From a checkpoint of a small transformer trained on Wikipedia.
Size: 15 layers, width 160, 4 heads of 32, vocabulary 16384.
Architecture: LayerNorm before each block, learned positions, biases, tied embeddings.
MLP neurons of a small language model. Each row is named by its layer, matrix (up: input weights) and neuron, and shows model dimensions 16-143. Each number is 500 + 25 x the weight over its row's rms, rounded and kept within 0 to 999. Numbers have three digits each.
Before each neuron's rows, "fires after" lists the tokens most often just before its 100 highest values on Wikipedia text that the model never trained on.

fires after: " the", "°N", " in", " University", " of"
L8.up556:484483563508493466506485503507494487486546504506473517567518515483502482510567520499505523512478512516534509472501448479460498491494490511531504530519489457527486542533516484485492487509483459504457519521526457504492531506489468482527505460480473521536556522500520475456514508485476519480509492504476534480477489477460496524508536491526525503473505521521494526497537486473492428496503

fires after: " the", "|", " to", " her", " five", "'s"
L7.up575:448511510457478519521502484524492462528527477490538510448542510505512496490545484446530518515531468489506498480500518507463523501523527467497456498471469482466478508505511544494470498514459421494487483489492488484535507509501512540505479550510527498513507502484529525478452505532521466501508477487528483494470537496493489490487461518525510540526539473538542493474528466487458503520486

fires after: " ", " |", ",", "|", "Note"
L5.up236:508486519560470520518448480437498538458484478538503497503541475473521489504490480472506508498521526502473522515510503529480475468483514537530498506508493551498494476472508477516512479511520503545490509513479477493491514502470443505498486541492498512492515506491500520482510511524505501490507479537563516484494556499481492528499509461501453477515519506487509503462448529509578517508483

fires after: " |", "===", "==", "|", "-", "==\n\n"
L3.up259:507489514524520556478499501494504458498468519452513516505472476473508523452511550492498491450557555522483489491503509457493511475504480468486484531479495501512501497513519537493490502481533474496557473486524486464529480493482458475509445488512486511516532487487523499498471468521516510475482487480527488516520541568508529498459511521456483491535517526464551513518494477511499503509528

fires after: " |", " the", "|", ":", "\n", "==\n"
L4.up362:506514482513483494511502488501578495494509487444521522497497484437509476525509514510475471505475510469485468510458517492484465498522449488498442480490501451527501519497484525525482527520529494529507528519486535498512470511485525507459477489468519527486509498479545491534499519493483523462472525515484552578501502523476485501502503510488477509479523520508507491479526524537490535548504

fires after: "1", "2", "9", " January", "0"
L8.up308:457503535472509493501509520516468479502447494494505484459490461476509509516511508489494521485507493513504480475552508547490464479484530515523471510496478481498480438499554477476528475549494513484487484494528492500512490517508489514480496530505503486472564504512451460506478484537499532495506497520545516484510514477493544493497533484513468527511472495539502501469507485556492476584480

fires after: " ", ",", " +", " −", " of", "2"
L4.up508:517546526482486507509490485479524503481522533486511512475500477473451508503534498507541488484549481475493521535500474540501554455508464545489506510525507425515480471485490466499503524505448513507494500490532505465526547498465481508500485471463527509506464476491544496501480497528482497505482540480491506497519519469471487530505484495480510477542509494495527473476486508538479534499483

fires after: "|", "-", " •", ","
L3.up333:499548514513462523481457544514529501483503528493507517492511492458486494483510525529492505496522510464502535522483491510545485441500542470523481491514512535478496466486493466459490452492529483472477499556526528494504479509473537537438509459519482494461547495534493494477521484493561492488475477462506517518482488499511505497438508517495510556493550477524500478519509479508473498504543

fires after: "0", "2", "op", "3"
L10.up69:511500495549456478494495483538511498504477497517490474528511502513496514482488530475517457477488500534519473457527473496572569488531518509480532463519467465492520540477488501469495526534460487500524482498478480488509472528526500466466488516518450458534488526513517459493494497488506504486505522497514506514483489511495511515492534452507475510515524477446476428509534495488475514528507

fires after: ",", " and", " the", " ", "The"
L7.up137:514497472530491506503496557478561499426535503503528511499507458510524524535516486492508558446498493478478474518470543499491516474507463466515476500463495448503482520470518518534532513496512529466492527494518490476501535502499471522491475528495512493470500484472535485473489501499522470557518514506503563476501524483460491475518491515491477488494492486442505501508450520508448481513505

fires after: " |", "-", ",", " Al", ":", "\n"
L11.up357:557528481495522413533498516498515522475464485498546513478485507468519469513510510533542498492480476511473520485435489524455511518458510517525493476534469490519495479524521501475472498510548486481494531470485509470506510531460478511553486493500496493523474517513483519516485491480487510475489509520504538514482479525524451468502478446550521470510496507522517468507516497472483492544555

fires after: " ", "\n", "|", ")\n", " |"
L4.up59:533528497494488529472522501499511551497523558500514463510525493476558513463560505466528544498478505488471519510491461491516480460526496520501503507518551544474500512501488514506513488476504493496514511486459557430475490492489483489534457463518511465492499493529534466485503472487532478527472516525522523492470500516500481519477484513515497512491518504483483529483484506513471459492499

fires after: " |", "–", "|", "-", "1", "\n\n"
L4.up113:470501519507517516492485447494515508518492490483460527522501477503539506500466510479503506455511511469457488519468528515524511479486439504493490505516522468537448489541483473509495459495512494472487513485521492477500537462498476489505508453521525482506526502487516551518462463501533516491521531517523517515549548497505518477528491488516532510486514542501519498514544503484496510540485

fires after: " (", "-", " |", "|", ":", " "
L4.up578:559521493507510536512496518494512511499476511461529517561518499447541477476490505484502481457530530523501491503481468510498476481527507487504477489515479538490485474481451516533500497509507497490498535513480546484456494514453501494538465495459515477450511520496488497506450498531512532548496508504517531515466548488488478512467461531474524530494512489464527503473522519494492495523509

fires after: " |", ",", " BBC", "-"
L3.up12:471509553515502515506523499540546507478480493411469496497481510488555503505540476484540479500523526483502490510501496501515531479501500495495503513469531484528450519482487520519501496522507490511554487483522481491491420534518512480514487485489484473521486478535488492490522475530493499481514550494476544539529483545493509501492541468474520454514496501493491472498499533520500530506511

fires after: " one", " a", " A", " B", "B", " One"
L6.up233:481518479481482470493518529540510434449466559441526565491462497488519487510543475527473494496491524528498467530448515487502485495549506537491454497482457488501536491489515497501532502502510484483441508521511531503485523501521511479497513545525514506489476516485475496472495479482511499519494451456520506533461488545449484475489513501506500511483465525525516501497529495483505503507530

fires after: " ", "|", " |", "–", " E", "-"
L11.up356:498469517503511499496512515478505532467482477530507483503506488455501483511482504463491469524535505515519478521500540521455526490516480532516501525497478507452454518507495549496483462456541527538498506495530489514479516473432511539510492505489546495462546522497507499442488486507475474532495486507509514524495484493504471507522492487533509532484489540465535481512542466530463481499482

fires after: " the", " |", "0", "2"
L10.up468:519500494496536502564505556520513496464470505534512510518518499522510513506529500458508490494516502547508502509492493503514539520489460507492447537512473515519533530535480486512472504463492487524480502458505476500500485502479504492504524501472528486511478481510481450507457492500463469517517486512498523499506517530415508522511556514521460459482500470518510465480520535521483527482536

fires after: "7", "9", "4", "8", "1", "3"
L10.up50:479500517493530486528480491488438513483463499480480520487492520528496516502527516444447506537463495536533530504472466472512518479497461510552502476492488505488522456510477547479523510521490544480485511481484473489449480529498480517545506473494471475507506503503528503516506509504482473524517493511544457511487513538489508471492505520553428525497511468498503547479495525473508505524490

fires after: "0", "9", "2"
L10.up125:462502481499489492482486518547495513495516483483478514476457467483490507467511501559513500531514498509537501470489492509471502535522497515525520493510496467484475530477539476508498451500473516517488496514493467497524528514516552449507463508529488522503488525513546470485516494478519514449525516513522521511548498497470462459489514512512544526467515517517482465526442476448532484511481

fires after: " the", "0", "°N"
L6.up416:496487550534449491511489449505515506530503483482463509508490491497520510528533509454489514533448520483494486483505497500475523507432490560515497477492464503517496495517489472479500501523465491528486518493487527450461522492524548502511540500539482475475494502504486500484520483484500481555517468521481536431448502495473530523522508502513499510498543485531508560482528483513521510482465

fires after: " |", " the", " at", "=="
L5.up125:470510482540526506499511488504504523525548498499543563466478474507508486492506491460522472503500504466493459506507511472518500466469525502505501532501464488510520520481449506534473497498530528511508490523502532501491517531521481548493481505484481541488518438481484513533498517555510538509478513500549498541545503535486477541463511484475472490522530474502506512487478466509490519521490

fires after: " ", " ("
L4.up524:522531485513519534513523475490530512489505541537532462491529514502472514491471508528532506494487548497507467488524488514497474458482536502471485564540472539524472484465509505544468497453510496498483508475513537464482489478537507484517508504517498494466505484488477482515501465526486543484528481492466528459482515467469510492514503513513528499478548544500512500446489497512502481482478

fires after: "9", "0", " E", "2", "8"
L8.up227:502504507501512514495521499547530516515440521547474520501485470504552524532464511506517527517510507487505464469512487501518516457538518483478542476546501487517518541510498485499505479475418493493499500443485501506517514488501524505498529484493507521509486494451512472503486495490473512557594490499478517465484468503467467476495527497513509473492455512485484487481484493482509529481480

fires after: " ", " S"
L4.up290:517542510505504497505520481494486509497495489511501463470530473527479529449483489500550456492501495483506519495525460469524480499520531499515544503496492511501520501461481513504512485468504486518504490437492532475486508506498558473508494518483488523487463516511527495503494506509485478520497484581507554476495515482515477466523459505461506453472507533448503493482493530541481470497491

fires after: "'s", " his", " he", " He", " her", "'"
L5.up200:524476527447503513500511526548489506521496526473476502474514472493489503527475497540494526509495458508488519530533540509484439496466481508522451473464473491495494455525534538505499507480525474503486522478502445531488545475505532504480501538525489485525498464492552500474501505540505529499505531461543512507478511502450515479485517528527475506506513500516491491488492499476552507503481

fires after: "2", ",", " ", "|", "The", " the"
L10.up113:477482461520483529486440483539515486513522505535508497488471447474467516493489458530485465480492504490524478530479530551481548498485476505486519528510498505501495528486566469487476476499508498505534508510489451458465570515513501501511507517520527491496474514485549523479484462535533527536498515467506530527536530475457480482482501524497495495490501452457524503498464487500504516524498

fires after: "2", "1", " University", " UTC"
L7.up221:516542464503559484486522489509454527498519497489479468509542526559468550522485501498544504492498544473489514525497457481490442496504552477480529486504462517480492494510514501527492535501493469473502523472509484463470480469502545483508520516498488479518495453501498484497481502442535530533551530500529532497491513495462495502476517495479518468498520492501510501478480474484489496476509

fires after: "|", " ", " |", "0", "–", "-"
L11.up510:520546504497476472475528529510479500520551492492481472503519477500470472470480500549510505455513475479478492487525468490542531470518569503520483475492520495500499543477472519506521505468488529515456512494480484476538477511506506481520453527486494558489519491528485477499520474516546436525454507522488485507546515495467479492540492508473509522477546531480514453502504528511484508496495

fires after: " c", " s", " h", " (", " un", " g"
L7.up191:476491496498503519495502491479501507506516469546545556516530524473494534473476476509496479519528504485483488512499532486503450477518455554515475553541486522494483476555508527509503485448518525458490516503489509492517515533466522536504511455465513462460443513499496540507508478527517523434469484489526479502465519470461477477522504481502519485477485526514511469471518513516501478473497

fires after: " |", "|", "-", "0", " the"
L4.up299:512508505533513504509522519489508495472520512488501505508522538516537488513487494470534474494485531469571495497477471489511533507556466480512536474525492468503465465466489568457460534505536503506513477499484521497477489471510535481453493461489461519544508468497502483506459488508538514493505489466523530532501509484492501495524504492508466472474533490494519516486492539483503578472534

fires after: " as", " T", " UTC", " P", " km", " F"
L6.up490:508495488496491503484512516478508495476500534522485511490510459504516524502465514488511492525502476498461505523496515511510540523531516492461479510487490521508499500518516446450512530519494517509500444499536524501548551530549526544496522500543455508499480497514499482453470503495546500533520493554460505449495514524500483500474493452453475512486503508477525487473508471475502517513528

fires after: "0", "2"
L4.up181:582505508504474499443474517556514523499447518515473497527481486513510470503492487523490480486501538513529481503462563525523504515509470487512509481518506519486478551524475490495493495525511478482473444492484522456481509512531492451541501487501444517511509536505498464530490523487482511509513558492540470504504513471463480520487506478490516556448503497506540496471507463509528503515474

fires after: "-", ",", " (", "_{", " |"
L3.up34:484496494498517471487495510494453511479484458480470488457469488527473490477494466518477529463513500491520501512522524462501479460550475565516532516513494517494486513498508491522466492488503512501494487509504509513528526519504507459492509536524584456503539507493492526501451477542533520503519529509468504526539498443458482497518521482509521473513542547496504469520505466535493499469497

fires after: " the", ",", ":", " |", "-"
L7.up251:517541549504492550507490472489495463465473449511505517497477493437508488498534512517498476525517514501490470501493550515488514479506469489511507521485481467508491547518514503518502481493503497541512544480505492541475498504469508443510529478509498514470532511514505460456486478530534511534478466479510510510514476485482503474482496477453534499439530508490493495506528533497513537534500

fires after: " of", " in", " to", " and"
L7.up349:550472490486479481498510471460548486497520534508495486525480463485479493528474458477514475504471487479476526481546479497492489501520508504512490507535541527478476455485511489486530480483563504507516507492531503504536486494513487491488463516478530521524513495506464444464461493503517515488473524533531570530510519458554500501440496495479533568495511512538500481508505469530491484450505

fires after: " |", " the", "-", "|", " -", "."
L3.up503:514474498528496521523476504461503503477499492542458496490504497483539512520526466506542478517477488459491507502497524532468492519483496555483484536483493479442494499494572481498493497514512530548462502466511531537496476507495538510553529486503481502497571543510471479460471489502495482518491512480507498495524496513489488484472493508504560507524506525458504483483515492503504510501465

fires after: " the", " in", " this", " a", " his"
L8.up58:493542494518507521544496485469484464524476511515519511480466522504478492482527482469521505502502469511507487536448460474479468476505478528493514502466460494466496455531527546478488445503499481503484463487496486500505471501534540501473574484531537510502512476530513509511508473514472516494551480512472532480535501468462531522423520470525521523512507539468440520488522465509518498494538

fires after: ",", "-", " |", ".", "|"
L10.up624:490499517523527462544527510492472496482523490491504482505492485516474455499508510579536527523501513502480510485492513511541475501516507496491514489528485459542453524518529453515473524488520473537449523490545496498527498517435455508513498507469498530472503532508499498482466468516541479501514533507489504475485487511539437497463437480462504467507490516502492435521541500511488487506509

fires after: " .", ".", " $", " ", "1"
L8.up30:541521501563480504508493497495469491470518450508501517487518484482494514476482503466492485559528495507464502490516510515518487499485480517530515490481470478444474474484490534508531539508480502549511491518512513470464495504528475499509504488462528493463476491489491496538538535472508461491492527528519508504545483511509483475532504463492487489534531517441519496479464464486472500471494

fires after: "6", "0", "1", "5", "9", "4"
L3.up165:471498514489468526538498489538467532511504482476509526504485483486458474546524522460470479487487439471537492518480491464520534516481468459540494501504489492541523489526508472513522528543517500485464496492514485540523477514524509532496527487526455499521547527496527517524495485504459476518502500470447520506529480513483499528489496525494446526473492461505531485520491547489484499499518

fires after: " the", " in", " a", " and", " an", "|"
L7.up185:518523477508502478518525484511482450462492474489555497498482502472497487480507477510517497458487491502486485516441467501496478487553471482550475509459468528548503521557535492473523494487515470463439529512518490520507525486503545473510483504480493478499514549559469486500499503519461508483512511505537526465506539473520498513500466476466486526493535528522514522496514482492478492524490

fires after: "2", "1"
L5.up552:463514475505524486476506507535490517519473482473521500537492477519523532492501487484506529496501539538491528488473497522550470464482498481468484455561515512507457515512505538480515505463522482437471513484527514482515517510470496480483448489482493507516533472534481511550483508551508501542508485489508539472528498469440497489499508510481534539450555485505508468477493443511498502526491

fires after: " |", "|", " the", ","
L3.up367:513502483467469507522508465496481527493533465529475507492511517513511489513509476508545461505487486456501511516497502501512481498510464517523499537460502505507487460503508524470489473460493490497491511534505446458514499517520511455468530505500541494481521522488479522465476481548550510538512529551506517470544517506509481463441518465488512529528518540523465503474515506485561525476516

fires after: " .", ".", " ISBN", ").", " Website", "/"
L7.up606:553494506532505476481483485432491490507477444539501482521502522478526508484484464514499497448520486525492500499506534504529478497511498501504495479536510508490500446509496505437513533519522495542491493504505487454507523471499495531479526469504523503484482509436510516520503510509486482505515500488548537503521517525508492551500470485481496476503515499505500477556531485440486530470498

fires after: " un", " \"", " (", "s", " [", "["
L8.up499:495511526539462479498521490480472515484518494501514543505526477507506481478478482477511456470566494509482522451511523484452509517510476496536474517536499502490480466518481534516493503463454494506506468544504484499486492526492520502502515493470522477478495538479552509521509465507532519497488483537551497481503495500500502493487505486510535471528492467514531515504441505515541527522487

fires after: "==", " St", " University", " the", ".", " life"
L7.up230:489506511494524492484495515520485524513482471527501527518487551530515534485534510520542501463517487476487530460491511473459463503485455489506485491498534483516496558497487493476466549510487523546498540473533468455458515509499502488498501477479494509471543513490504465487480509434519522476531546499512534508460494488452477454534550494511472486520509514502534461522488446520516462476512

fires after: " ", " |", " Val", " Turnout", " Qu"
L10.up348:478502510539514430518514524488478539483449541497489508504509462527503473494503533464518502472449502538452455530543444488463492487468506517496482543488513512516495483506498506488490475520499516483541491498481498476504541479499470497569541459499513524460503530520490538494512489533461509576481493501508455464500562491488494472527497504501487513514502480490516540470505535517528499487477

fires after: " was", " his", "==", " her", " a", " of"
L10.up427:482474502458525537511522502492481492500483514498507451501499505478506524502479527505526461510514461493531496457528504462494495508432530536518447513506473553503508467484493513485486494514477488517507536525508539504479466511472486509511487489479500517451519474451525505501534447530489518507500452501494504485534503508475489501504527491450556505552474523508495504533514488505518515515516

fires after: ".", "-", "==", " made", "P", " had"
L7.up169:474469453521538499553494488541477504485532496537503536486564476508509486492456518484499529475507520525507513492529500497518504515478454534483461464529464540514486514484487496495550545498488549513503515491546497455522504474478500505512503458510492527518479467477555510474509524515514476501497477449543477467537505478508481485501507495547484481493495484491545481521496479497493493463533

fires after: " the", "th"
L6.up117:495493504544483478526514510503525519486499453473522481493476463514531485492520499462494464499480510515555508483438484520497499502499491520510488484490477480533467531522497518508515509525439477477489510530486481502575486497531523475468567450477513456532545512516496444503499482517464453495520495529483475471484502470481536514532487520480468541502539532490489524479535511510500489551517

fires after: " ", " sal", " the"
L8.up467:470496494513527464541532509465520459465494485514539489462499500525506509499465498464498478492508535517484496524501459508461484480539491521512485518520448501538496509477498520494519469514500524494509492503482504482515498450535499518550519485465520529509506518537512485533485499523482500504522548516440501502486522401474511545453499495494522490507509524450504482486533513510528479517446

fires after: " |", ":", "|", ".", "-", "3"
L3.up384:526520469500477515527521499462533480476464494515494521496483500462495442512501533505522497494486503479476450489471542507491509511494487526450444475523517474521524506495475472508520512500518491500528512525515526474460516505485488522503521498529487477517511498515497499487466477482539535514459522507499512537497532537473520474472529489519456458524500489451528496478494495529483567517532

fires after: "1", "–", " ", "9", "8", " in"
L6.up478:515508510506470509535475485496498524489506515550490505489475483473493507506541535486484529453551483471485509521502471508502493492508519499534503521499556481544440442475519467483483483500490473526488489484493507476532504502503505486507524467505530508477494535491481504511470478506512489508488535524473486500506529467452492521494502495485486538515477474493506445514490510497531494527490

fires after: "0", "–", "2"
L4.up565:536521477490524510451526503536478511502442471502507481512509516538511501500493518517462549492533508555546458491488524544555482489516487494496529498540461536509474518516504491484504496525486452496483449529521545477488505465487472464539491504512459504519475515516530467497506491487494462496512545496485496495472518481478498494514482483503514516505516508495531448506532451524473531480525

fires after: "0", "2", "5", "3", "1", "4"
L10.up469:509500476496485497566487525462502492498475533443524522539491506518514517507529502459496512497499481504553474479511507508515511493492489498479505492539463527465519476508467490461507498535476454513511488509558544486485501516536504501494542506479472441541503504526518472508522489523455490546511509505504492548492516542453507514460516446508500490499527506505513513477500484478493505534507

fires after: " ", "2", "0", "–", " the", "1"
L8.up593:567560486497515519476507473555499537519516504477496489437467471490460498484509518494501480457505473482538488539519479525519511506478495532460489489508469466536454514540503486488476553504488498550463467483493464488449548511456508527509516512490498546530522469483516503478515504498487518509483469480544485492492507460543452497515480503527492531523499482495502499490522529526514505493513

fires after: " to", " (", " \""
L8.up390:487533451565450492527511492495503488497514487508533475493532477550486474514501505458530467489528499482456469536490456497545474518549497513514518504512487484511480477496479481466496526463492507508499535509522515485523514476476527492508476455487505478478544529492525473515523480520509535505501511512495508496449473452476490534501459487506512494465549460537509533542509498505555519518522

fires after: " to", " \"", " he", " they", " un"
L10.up168:491502483532483489495490510483509468482446486501505498530497518538494440478539512505476491450558553469526489533494495486511536488546513497535486513484524503491515421443490514459493515503471512459524545485520504517498480540491501518470494509532506507481509518489471472504486504504507474482506477480476522466513526463494522449509498467510500491483478492511518522539525528517505473561492

fires after: " ", ".", "-", ":", " (", " ."
L6.up222:530529514520492524477494523475504471463524469501459526486514518466462519486491452538548557528507558509509500477526534491506513485509480528532514526473491511489470492494494512482505480496489529545475488486483479493522497536497476514494477504468525471483546494476515525508574506490541462516539481483496529488510491438482485467491503505451564503497552550490481520468527477490470466510503

fires after: "0", " ", " by"
L6.up329:502533513500518485471498451569502517452494496493501483490512458488530468470502523487478481493516508503541489492518487505536490446504516518502450530503490466513507543527481486465512499511498477499465467478486525488517515491481459492538521486498476521539512527505452490515468465486472524487536493529546510488538485527482535506532490499518517484512530505486453549470512470530513454519485

fires after: " of", " his", "Early", " in", "Critical"
L6.up398:486501531486500527505522441483524514519494523507485503497490474551480516488469497496481522513466499454506552512500515499495512513529523472521434524465503488464486496478482468479495475496511537496510507534506450514496499480482512482494490512498466488475547484546505437523477520484484494496531508533509505513490521461464470510505491513477516533489522520471482500473471431526504514483540

fires after: " was", " is", " are", " been", " As", " Date"
L8.up637:509493470513510484503505553503522516459497553479496536487497510536515499540445489491489509482494480504506515517447512509469503498523490531500536487517524532463493490517480492511484556470521515507486491468517466496526458497462488535497478474486489498440504484465505502493510483488481561503519537489528474544518523528459510520490531445484478517474476498456544470515487518449509504498494

fires after: "-", " R", " •", " |", ";"
L6.up380:493505540532491526501472589507516521484475493514507519505528518479494533495506507479487463502520483437534494491498453496527510457480463511503483487522523488495487531453489504496456504508490500509519497473482504498493451497456494512506523502467498520508500478532508481535481532542494522475505457475487470513491484502476514520458509507524457477480510453479571506513496508515479523509529

fires after: " in", " to", " In", ".", "In", " that"
L7.up98:497478481556506507523501449502504495476556483494511501543485475506538498507495502493469438502482473487509474533461486481494483490503509512488504524533551525541479496452490463502522509482498492548508531492492493499542486505497518477499502485502530496519494458472463469502525477513517465535512470534529502513475494528476456527515484470484516506528529500465504513459468519511520489527498

fires after: " V", "V", " v", " M", " al"
L10.up111:507520499509501485491484492504493574517480555503522516494570457470489493485442493523560519516507489534499472513515479446493511470502482478481505551490493538554500484494458513495476479494497491487501482456527531493485485504485498539500516515491469513484504559529506512447521443495509526483504458484493466481505483472494490515490485487513503528537543517503522509526498476513447492500495

fires after: " ", " |", " who", " he"
L8.up131:523472544557429580538472506508533487494513513501496508462517482512486495534491494503549497497508490524469492511511503490484505478461493521504482520463516506491507502504562496530475460509486513487515518542519475475514487506497506470524513495441522491451500494515500524496459498513500447504511449503510524448498522494513514531473466481506516523552477473524505445485486487487501492504502

fires after: ",", "0", "2", " \""
L10.up588:498470512479478529517488474503502469474524479535524518522485483500531435478494498523485468504510495566479471438514474469507522489511482505540514499504483509494512471466523490539483540486511488496506535491419499469500514538485487480472496511499519527474476482512575509493474511527519553485467507478523509528516553538485459482494499474495507484500483541509524475515455533492511481513516

fires after: " the", " The", "The"
L6.up556:498543514531457479514499497472492498502553508508553513533501518516499521501497512502511508493526471479456469469461481506512480476518493484524492484518481482504519472457508506507507523515489526483468527508484502495528534524480485535476527457500533508509541507509429484497502514521485502502495484541532479513467533476443515506540503512525473500526546489476516508461500543527517537502463

fires after: " such", "|", " degree", "==", " based", " known"
L6.up493:530468500531475521507507537491514472520529514477513519550520521458487457498497514515517476507503484535500510478516501470527492478492488543472488512520474505503496564507502518511495502471492477480515511489536478483521479519518515485492482560476504515475537498492523474489464433473430502492514477483533468487510505482478523544500511543465490453526573490464519508493498498522484467552509

fires after: " ", "1", " |", " (", "2", "3"
L5.up305:487541517545493513488518517523516507489547519513554494494494481539505468501511542460505478513530454503472503498477504513463507473552477502494489476512519477529479458472502516502512489472520509522505502525468519497510481522528512497491464472459499500465529507537533486524514520505496511496513513495482524495492492481482534522495483475477507490453498468495537489467491509481475531460484

fires after: ".", ":", " |\n", ",", "3"
L8.up170:519502536536509533485508466529488515494529476476496466471504494487507511528511509495445425508530533500477495484510573485507533494514536520555513491486445489541468446505500459499516512517502473522501533483462480497477503551507496479494497490460532525499519529479501482476512502549533486514499497484498556463532525493494487487512503482499543478497496462514457467505502519479560468509504

fires after: "-", "|", " •", " Turnout"
L6.up219:485535527535513526501481504509513541522463510531468503523520515533480526481508508510527482522531517497530527509506482498534520454462517459491525492513482498443460489491500455423503473491529482476498480515483514460537503494504498547491536502487497536484511503500511529476512531504517484471455482463485472479544501493500488502492522494533510531480508479498522516490495504492526449447468

fires after: " was", " |", "==", ".", " is"
L6.up559:497474462490520477513555517497505484519523474500513532529502514461510479477508479463493477483479505521526511511495535498541521503533520480471488468497477534477512442495524490497511525509502536480543501476505516496530481488518434469510466475478532534491495438453479488497495524530496526566501481522517539507570532502488502467504495437490485493498512492453519475547515457540530461527533

fires after: "3", "7", "2", "6", "5", "4"
L8.up442:508506549526465513503515525527510529514507500480507482496471466503472521489485507476531488493452506520541526461468487475487511506493511490473489526477470462502522491472495468495528555503508500493541483519535502471527499466528494520497523517508461491509464511500529503497482498548457527515528458441455489518497524523517510516438522507456479438514517454499531485522519486511462500491511

fires after: " the", " in", " her", " a", " "
L8.up178:481470542539525483536466490508498504507513501507520529517503514514494537481486532476523477515514478483499473500470495480500514483466473527488509510460488449501498485518567489507505487458506462472466528560492467479522501510509485507474489487511492501513496453494508442484491485524527426530503485516464476506523523507509531459542498510523540528538515438465504476495491503503517568515485

fires after: " |", ":", ").", " —\n", " that"
L7.up344:475493471517476519499497518524534486487473471510527468533491501450530521504445515505515503505534533520470535524516505519529483477489508479531472498565500463552499504481475516508461538506540465490526467456471443484523512502463567470513486530500488499491535523500514490511488492498530478530512475499534516532512527507467488526504529462522511513496520508484515515463497497494495519492439

fires after: " |", ","
L10.up247:533498476530524511497493445515492494494485492519488509495527487496525461514500469465463549473525515459485510477502498488483483486488505489507498515475480553496492498483539530526492463530487544530472496526501482525496491516502521513508510506469493520482545500494537529482543455503538556513485523469508469529496542537493515505532510472479518482529499483480518494451500459512504533487483

fires after: " ", "–", " in", " a"
L6.up38:537535467479466509499455538494502461469533461519544476481485489503534495504492475444475483530491515512496472513495472491506460488453488508538480525501498465464488481560506523499534465449501505525462518531513499505490532475491524545503506500468507522499475492494512492482502530485460506500503489503514497507474500457467499496524509476524532532505534530499484477475518476502450509481485

fires after: " his", "'s", " its", " her", " their", " commit"
L5.up579:517483496476489512482481488493513494528475482467500511492493499485496547499511527485449495558500473502541500521501476497509469518532495508492455476493455530486496506513525548558529467529512488462515512461493490513477494512449517503486463513496480522458510498491497531530500486466501536503519457531488532515479534548488507512504451560471539526539512467529499488510500488482534493515510